From a checkpoint of a small transformer trained on Wikipedia.
Size: 22 layers, 5 heads of 64.
Architecture: rotary positions, no biases in attention or MLP, untied embeddings.
MLP neurons of a small language model. Each row is named by its layer, matrix (gate and up: input weights) and neuron, and shows model dimensions 314-441. Each number is 128 + 24 x the weight over its row's rms, rounded and kept within 0 to 255. Numbers have three digits each. A neuron's up and down rows have the sign that makes its largest values positive.
A block is one neuron, or neurons of one layer that tend to fire together. After each block is what it responds to, as a language model described it from the Wikipedia text at the highest values.

L4.gate1174:154131088126101149108163138135133157108109140130148113081122129135129136096129117152104115121154128126173128114132130126144121133082111176103177124168154174142080111132136156120155140105136121187142122089098119095135137120101112131108101125121162127158159154106117102139103160155101182132117116148158104115118090151146131134122115103113117141163139112121122139133097135112112127115135
L4.up1174:083179161114145166133120159161159141092148139072133095136142134133134114104140118136127164144128073119112097122113110127137094124078123135141143101137115142120135083161130153094179101127120137130164125111114131163077099119124152110149156166112164112106067074126137131157146149137176149065130117082126124115117109134126130120132176077134131123126147125113063116150134125151136101156106
Responds to: Intensifiers and quantifier modifiers

L3.gate27:111099131082137099140153169079120082147104124143129156136115172122106133147126150114100127116073115160115132058126101108135112123157112147096129135139128141154126139150119176182112104128150121137141143114108151150160154117138154155153132091144154143133099149115144098148153092128130114133121145139095138149167129121150109121124115085114110130149133164115121105115142113129160144127096
L3.up27:150090145133122115125130129121131089138165125125149085165133135131152128144105116143113115154110087092101135112127145162112152135129161101142096102166124123086123141142130104130113102130122138141109118110177127146146148119136103131110142131060159166113162161164079118110133139123156151157142158108144113145107144146148125120121137148125131087145099094066083149156118102190118118168149
L3.gate367:143132119088132105120140123156130146130118083145099129176101131124117090126124169104152112117105166161106108131141138121117118099124139092147123105121147098117129134118103143111088098198104127130084143096112124122138168134121150192157169100106165128121113154155117120147139116151157119108066138121140163143131136126083091112150101143120139173114153128126148137087106122104131101150150
L3.up367:168136150118145090154128150147171133070136101146126098118150108137096129116096109091120099110157174130115102140128114140154109128139126081101107106128147145125137131143101094124115111140122102150127110082141100153131162149104152136109134130130128140098170113158132101142180143129128133124096132109152140159120146111107091124160105102168120191121118075146134134112100154128126094173122
L3.gate450:124105126158087134120161141124137115134146114150118134145144131153108121117105086124139128119101092136097114107100130092114125139153196102122131141159160161137145119119132143127091137068125088158134151141093090151103169127124171113127166071125146114155122082145121101158132144114124158123107154117122138155120159100143106135162067109129107153143118173081070149102144126111124107127155
L3.up450:178113140128128146129112119158123063174144131138075142155145097133109134140133129082135070126153142111168141142170139100143144105177139144165148108135160150132157126122081136115145127101161137110151154139158131117141162128135143147127093130114103141144122176133093110089095087163115141149122160159149112141152183100147104095096113143151140117137161120103110128172139069122154105184133
L3.gate973:151140103117106115155138122112143095142156129138110110155114099134136146119107107070139150114109163139157114131117158144134094124104153104167139148074138134056124129140098093125149099131109087111128142145110154135141122170146172108150153147124143131145108137140136116102131174166106159191144069152149117152090161115155122129140143091138100150190125112151073153093132079122119175111114
L3.up973:117122164135136140130123118068095158123139092158144114146112131160090115135143119108162145146138142149140144114110176141171096116072133155141131121129148144077125145143136115119103152173106131116117137133112119137114152139127108131154144135137127111089096121134114117064153129162077160140181068135151102197137140145140135105142140123153135114155148123093107141163093123115144136140143
Responds to: Word-initial letter fragments

L3.gate150:133163144124098088144124143140143169127135134052144140124117132127127105138159123199092137177104124132126125104134129170112121147106111125119127131125161132118116156184143156139126138169131153168151153092111178142129156107145137150132137102107157157120148093157121123148129143155139096124121097109117138117102128111131105126132145126117128150153131099138108115166169142129134130119093
L3.up150:140136096095162145099142140163090128137104141064129179144163121110087083066131086121126135185102112142161134110139123130141137110103123141106117124164137130121118143127130132129110146134113134132134075163121120120101108060140099162127166106137135161102146099143138137140137130146108089139080101137129126139109146144126078083106121165119158151133103132149139128100160084121165127120138
L3.gate203:152157112117087144114155089160123119117101107128110146128121116081101128142104135154120131137128113122146129177111149114118100145086135134161161118145094121143133120132098128098118122158168160121091146116105085123123128140142110127102076135126139092108111099148132073155142167121133134142129136100144110138116153142125112095081161124109116122088133117137138131092118169141132135121119
L3.up203:192134143110121092108120079104114115138108152122142123162120117113167096078110125121171173124113113125113110091086155075114148155109194104100147143118122115111082113117141143151118095110131146122099109138095107130124143114119108145139120129125113103129120144150085144104132124121148154134117084119146095112129161136157107165099140175131127123144176121112130119130161104125115138122136
L3.gate260:141143130107095107143166133116131139146095147125172162108110189122113115111130107154124126178103106150152151085043161105163118152161119146141129164151121103123144134140168175127130147138186114136137133177146136138124133152147095097177104120113147145141109148105148141086110149135172082135105133111144071098160088138151135155110132136149102112153137085126183125171149141128177131127126
L3.up260:136109143152129097124165117115131107143123131121122104156108169151158080162107157115127136154150107169137133102105141150148113140122122136126129121055136119145128124172108198138114165124159144151169153085156148111112119150135163110175094112156118143139122134137141140109114132179142125115106144153134094146163093087114148120130116130123156145135125111119161122138116132151077145127116
L3.gate904:128124189114140082154129135105098199162116083111068114112099125135179121117121135160141134171102105141148129101118109125123079125131073165148156112087096102157147153129153136129138153146161144142140113125113110158112141132128158107136122127126116105121100131127131105183102113094143154099165139107107154144146170152112092122123131098159167135168125086160121129108130098130140122134143
L3.up904:104112151139136103143145105111065155134130109101111102119157152135141139138111121184107116135108125139112107129145101152162130120138094114098100077105117106119119128129139143126140120113168168119127139081124111152180155129141124133152106134118154124112119160108188126143132119067170172077138106098147114148076139113103114136106115113116138117140127102130149121108161106127110158129137
Responds to: Quantifiers and name fragments

L8.gate243:112155137092142131175134133124156139117141119149156124132134112134116139133150139151130149096155105140065146104156146116133084164126142121135129147132085099139144083128092123110111115138093178147159108163120120144158160169161139148175130061141148140148103145076089138145116149156132129138135120088072088101132114099107139106141133144118153120146128114134102157124123127124103092135121
L8.up243:117137119172096141119128099167114146130100138109120129181138123165131116108134148117138137130123120095128150125130175126145143101133096117081121100107099179162137161099127128137126071128108110174104152093127149085137108118096129161108106128137116119126152141128138162147169117158114133111103127122143141133127117125121100166128175093130070117137088158090135102134128115158138133112144
L8.gate916:103079136085107181101136150096133147119153134157113121122159144105108167140114154120137141168184155135107087131117117115115137116122119123134161148109115081153092129149065143122122112163120129181108101138123144086106139151117104143144113088161108144129138134112162114110171118154153134146133126101085131108183127118085097124139175121142112105125101105144175135090094127092142117127142
L8.up916:155151158119179125126135157093126130117158152120128170157170141131108132103135096136137119135095102161170124101101145128146127074117137130161135165178114152157166103126122120126089086148123126107120110149100134161118106148102143103159163109138120163106167077129175113100125135146138102145129171107130084157127114170076088134162166092141110093119104099127094129136119120084147127104138
L8.gate1083:092090102137151134168152127120085118089118159117121140075186107150141103135116123152121135123124131132122170053114136138125127091165120150126123121112126121117148115170112106160106142130118124100120143091126155142170141120100112169142101116122187134075109085103115105156188118127142144115137155157120122151147135150090110119117101133114127145144143127121118120155122165118163140117111
L8.up1083:081147142191127097163115130137142163139115125133173121188113154136143162120150112134153134120111126095094173116100126074106128095072153119136142117029104085168126134118162121144130121101157135116130117120110132108138117127156138164133136123144112108145127101094140135102193136163133096176094107130122166109110125135123070114139181122109094091144134158144147140165110110118124121162088
L8.gate1210:154137119093110130071105087132161126139162079141144114107115141103106134132140171113149126154172144140089131165142144118084114113088142132091113116077081133147111122140094104158144072125121133123094157125147117090192132131110122102167100091150190083124135102123113117122156132126121117112175071131132143157124111093103146126130171142144090140104143147135090118176143129086139135122150
L8.up1210:099129148104119107123161135106170121157109113154155137136059118129096138122132113140113128091073178121139144111106094142145096159104133088128113097102148142112155117107130129182118122129133131108132128118117125126130181166145145089171136098150081128123145094151142150116135113144107156161129159114115155120116111140122161127139156126101144114157126131149105144139127125127123126164132
Responds to: Paragraph-initial capital fragments

L8.gate3:123149132097080126140098104138119133106179169105169095089154140146118097081176154119082135143141140110120114073139159148119170161128131121139120135142168161136125125149110148106139135093165131149083170114129088144151132110142144119095118093148112117161141094114109114145073151127109133158141174131116127081124110109103160074120132189118122133137113177108091158129156159114114120097088
L8.up3:170162091115107123166135103160128145101153192112160120135133147174113082136134114107106106162114129091099130140113146130117103158120136124137115109140133157099120136173165187123124146100133147114108145158093074142166166080119112075137155167115109160130125127144134120101090164080107142127137167148096097123095135156137160081148094155131166132161118125141129154139123127128132108129119
L8.gate198:120176129093148129163130110091128150122144118143149168142128082118106125120123117104141118152093107111088167112105104134140134093123108085118106116159158142077102141126170154125139143113123127078113131130140135143092079080137127149121149155127099105102133114123150128111105171096124092137180092112127101161117183133148149129097097096109126176142168105154152098126127147145097142091103
L8.up198:139142147102122083112183145124096159144127093101157100092106114133146129136105131162157182150102146150134114114122120109194160107112105120119155106145156109141090119113129154133114085122117130163116139150138134132145092120120053138133146122140144127109098082135123133140123124112148171132124099125116146120124111158101135087149147108141121104136148133134143140153137104126139170124082
L8.gate1137:101147159118181095138147080139127160113130141117097145121169125082119120130159131114123133120099083136139107079121128102132122128081098106161152137149149090129140107136158170117137103136158146138113115130147154165096147086123147130137122121127158112104124126131089159106110135147137169156160165109148126148117136121159177119125119145135155119120142114093121095105124160090100145122143
L8.up1137:117144085088128138120133106127112113122182151077183136113172095147105148107097092095117156136106136142101105103139142150141122129137112135129136103116107126100133109120157108117139096110147104167118128110115163106102108115098147105164100168091131119098119110102118118133125150134089137142157140094128141147131115171147133149119161122140141125139151108144105129132166156130110144136104
L8.gate1143:054140099083123112080160137148183140131134176150162155089173124136118128114110153157069143103106121174147101144115120148156123119143108112130142114156164146104115132125137135132140083128135128134116137094126105122113133076172133130153109097167134098100133118124120155129128122134131145089132128113148112127123097140149115169117106148144129151116134140106077130147105099115136140126129
L8.up1143:124157139141145151105150119127168150128171104130123140100093127118141109128172120090119111097145119097170134105133149102116124159123124180161149161126088122120175131138178130113125123128125121130162087110153090134137081105110177133145110120102118096100099145096113139132112128120141101116114099127124154182124136145163116156121141131149133112118117126107099106169101114151113142106158
Responds to: Quantifiers and proportions